From a checkpoint of a small transformer trained on Wikipedia: width 160, vocabulary 2048.
MLP neurons of a small language model. Each row is named by its layer, matrix (gate and up: input weights) and neuron, and shows model dimensions 0-159. Each number is 128 + 24 x the weight over its row's rms, rounded and kept within 0 to 255. Numbers have three digits each. A neuron's up and down rows have the sign that makes its largest values positive.
After each neuron's rows, "fires after" lists the tokens most often just before its 100 highest values on Wikipedia text that the model never trained on.

L5.gate215:124147125100116146124169168089085125106089099132121152113114150093125111085132131154129106168151078128130158141116148110184123132121155144114087146118105089141101111100123172097139163140157139154149137119154101105076173089101133115144155090161087097098166131156157150115102130138101115110112172154143103099152118132143081134118146136115095120127114146092088126147150102119126111141157134147124137101159086102121141133147152114135145145157132153113179096144125114126123105119132138
L5.up215:152135143128098147151099140126155133169150111135127146093124169149135074091121113105118169132136122118139106112165149113152101164173100126104143120146093104162131100083160142159138132151101108092142098166105104108192150060132086137115116123149174144125177111104149127120166134115167118161141109152119149127110125105123176122130141126155127124162147136145137113133146109095110123136141114131159106128114147150166164135088132151107135134106128110109084141125162105144125153172094139
fires after: "t", " cont", " att", " ass", "ond", "ff"

L5.gate223:105133162156128150156157162109062106117171112192154156108143133120111109119128113149141106129162151131111100136110170135127201130156116090128145148128155121191095130154104107114104164152161157118078111162116172145137138130161142134127152122121132129154115149157175164134092090132112157139117136109132119135113155111130144121133113098123139110116124131125095149125112146148148118119079169156153099145117164149141113176139154109132101146121134126136136130122081126124142174156145104
L5.up223:133134124089097118111115117138112130123107151159080163139119140090124087108127118163189106149140113172125112132118160137125137169138135149129083085142151120128146102077160140124134153153152133135088129155157158139131149165132125168129120141121115131113108172089129148160144143141130148138159158129124112118146092130148122113098147124187141119093105207149126177143153171095114132156118149121171116101102134128126097138084121138125113160110108159154118125078139114106125101110146141
fires after: " rem", " which", " bec", " and", " car", "istory"

L5.gate476:153109104117093153101198112128112094112102120132149086132122144113118115110114133162130137093154118091101118097109130151173106114127100161133125126144126126111102150130171121122119137059137151164141121105190113145156145099189165103159113144146134151143103082156149154088169156162138136131129120136091110130119129102144107145122160116147084104119108109150082146140159151098165108109162104105103132124112110133113129131122127111129117122139139158120160079133114099134120090105151154
L5.up476:140132153115159119115115165068126154135072143085168195140128129137148140109140111168154099105101105135123148121173140122140146119118155116153159134169137145128118113103104151069128144148111139138154115122117143133141151106125104157113148152105150125092134124065129186136090152110088115153143131125146125127087111094114158171114128116119092168110130132160141116145140138165119112097108095113122112108132114143147179136155129138148102155140077120152148103139089108135102116108109155
fires after: " in", " In", " Con", " con", " 100"

L5.gate622:130098139054093099082137132136119111118146167139142158110121137161089144129131113114145144204178135137145120142126127098158117130142142107151110129170138146144119125136117124119128125128097156148146140154164102123172162144155156112152114096152092106111144155151121077122123101136135118110142132124156091155140106108113150132125139118106138077137088137158114158162106168099119146147119135176129111173129076097121130089147163150086124130093138140105161129082110122119107111112141128
L5.up622:133135081138127142133162147154080114155136092144126150078144098127130178144106149138129106086135137162147157111126126122125178135125130132119126117158113108147134118135174150116101106135119137117115113127120152110138114088100132151101130138130122166130131195136113119144115142151126110143120121100119139101107167125102115128168109110118133127140127129139048090104163145112143140160178149168152126123154098101132163130100129096095161078156160102134152129169154158157064123148114100
fires after: " t", " f", "ust", "w"

L5.gate319:123133117138121152088120101069147121151114181153106118141153141083112116090125139157140119109177133151129115162157156126139155087125087114096168103139116117101174153113132133104159170128113140164164097123101114062106138108110133109114114113092123105132142145136120140146092139169118146128091122109130135121106118163114133108103109081127113158159135151119146161146138121117087120151122106123137099162085118111155154143164123128134149088132130163193122102113124073124131125106151133
L5.up319:140149129160165123181169127098106115116112169112133108111170116128142069131140103175161121153156124150118103143133129135125123119146127121105144139114141135130134140124121189088134105143142108134123117109142113110082115148112128143109166094120119094096180132187135133156095123114130131104129147127123087117085147110142141141091145114171113132144137134106066130091136135127101087172165139132137102158119126128144119121121108182179140151135176153157118133135106155110114088152103165
fires after: " det", " J", "y", " T", " ty", " al"

L5.gate607:183147169105115119139130134108123097138168105138124111151093105184103122126146092104137141129079119115111167136144087117155138124097101131105104156185085103102159093110110131131134123153110155159134124138143130121138134128144126109109149165135137142126162116129095167147089136111106123132108123055134126130131128102157166136121138096110108181157183149113134092097167090126159139130143085158130104138119125120156109127140157128074119118110140160115137100123125133081138145114109165
L5.up607:122136129123140121092143124096116144143136138073096090128128123091172124153167123121116182144074121097113122116101103112151136127088105138181160150162103158110159129127080115111130110152081125119139171103114172124138098148139078146143101147170129126103116112089154116147123145119103143145089156110157157145113105071124125124145154144131126105107130137129102164150121115099126118112120104163148178122119127095131109086131108151118139097110149122176122114138133160119128114103078157
fires after: " S", " \"", " A", " Z", " T"

L5.gate120:145104141136138111114151150118116130098134180125159133113099131119089112140150156120154136144172128133130121142152101104135143143180109084145131122157081112161150135083093155110118086145136147166108112121175102141152145073129141149141150115183113122146090123127141132092163112129130120151101103152119080123152124113130156150089094119089108117144139094156122124121109133119128116097163150146149088165158127117095103155119150112127101135123139146117168064093114176103140118126169120
L5.up120:131101142182120139105140107131117113134138078120126134129134112127159135119130153135117136104125129094161117110091120142164117143138148145114129169147114070194136122138129116108114185095129067111134159152123138146132132123114147078135099111144169134092144118134152169120097123135116174151113169136145104118142148139143132170169134120146158129118130115133090104170138107129126140134094154116133150106124099163162147132146151108134148135170115148127083199159129137143154099079083131
fires after: "g", "ig", "eb", "ent", "w"

L5.gate597:125143149100169096113116122134139138129095164119109162095165116112151119162120114074126130144139125123133175098125128146074156126116134124145193149152096105130112141131145168099103114163094108144171123162129104162121122126148126121127132110120088145121124121140156160137147141138109132138133110123145107079099101169124115116109125126108143065137144128122162116113088158173135080125134131137109095177121090130156114142136092100053134143120111142137144102133102090145177148114126127
L5.up597:132134125113108127163092091137131098137109122116173150110138128137148104121127135109149155148107102096136112111163097110134095142143138087110086152143131122164150135131113163102109135132118102120124116137116123101110153131125108117141142149103137098127108097116055111089147129124122128118151131129137093082161125133099115093165104166056104118126111150081107094114130089131142126150116102128117153168139083100075146160141138106170130065136129161128102137103136114170170166129133102
fires after: " St", " re", "t", "y", "le", " p"

L5.gate156:127135133156098188072135106125131121091097075103131121125197201111123128119160135155120141126169115120152143095100147138153155149138105141133134120122098075125137158089114124122152153099186147101150112103108129131103142153098099124131156127099143100116142132127102108171102135155069131120179111144127152128139128110126173137123139163126107148153119117136094132131105110133125123139137118079098079121160117163121132129170150106114173137153130123117103142120120123115102125104131128
L5.up156:168110156163138128136133166134121111119136106104138108152198121135186130150151115162170204165110135120139145092086129155114132121129110140125096090140149112132149139124144168141095110126162147116147126109115109120133097178125122124088165143144126118118132107142180162186131102161114104098154128133136141150141132120126149150114142141147143165092190127114137135138109120098165119114137133105100068149113100131132107094135147135103142150129101105107130123116074120136139127109159108
fires after: " h", " att", " join", " sign", " sc"

L5.gate383:107146114141114122120115110149063165089173086127087144145119159116138123110140140137102144091133177127112135138106121156106122143117110135158111131159132106108157072149141139137146160051101178106135103122145099112099113161082145113095128111086152172151119124116098100137157123095128131127114142088164160091160130139134124089120152136090136149136100128123102158127118168123121153132139121119094108130137121116144142118137110143112137091134110152090086124176093119115126164162129135
L5.up383:114168125140154135121133079134060131133145113173082109143102106119127106111086135160128097120139131081133120106152098105121111136136076111138115156161124135129155121086123175159142100130168096170119126144140063122103141149115108110130140100141107078163093100096119117150111116090110163093136179116122136116148136124153127128129134136112133119114144122130107114167098086105142138148119160138124099107127140128150076182105124131143121126112109089126140089091127155122138144152153162
fires after: " c", " sp", "n", "^{", "c"

L5.gate459:126119150173143146112094090119079128140144131135126134183138108132127140153113119163152138121086130108146119143117100137139107140142103157119130130138126113105123131172079132142139159115112140141127178140163139142127153130084106130142121113119137136139075123166091125074110144151134118124126153132124119150153106143076116129093110155148174113081143115088186107145140072144112150136130120137130081086123135108146086138137105127143086115125128086127182091092132126061117128117137152
L5.up459:119105148145168160083136130138181170127144116145128115113137118083115111168129118096103123121115120092120124161109158131123100127113145155118142120079133139166153130136167170128132131094118109147115099106133121094151094172168138147127114113124148147146119103092179117135123098118109134151109116134124162111137149117160160171114116119181116135131132141127099180091139114161145160109093124106105130117188098123097113120125105158124113125113082152137086146186126145144097129138185126
fires after: "or", "ol", "ar", "andid", "por"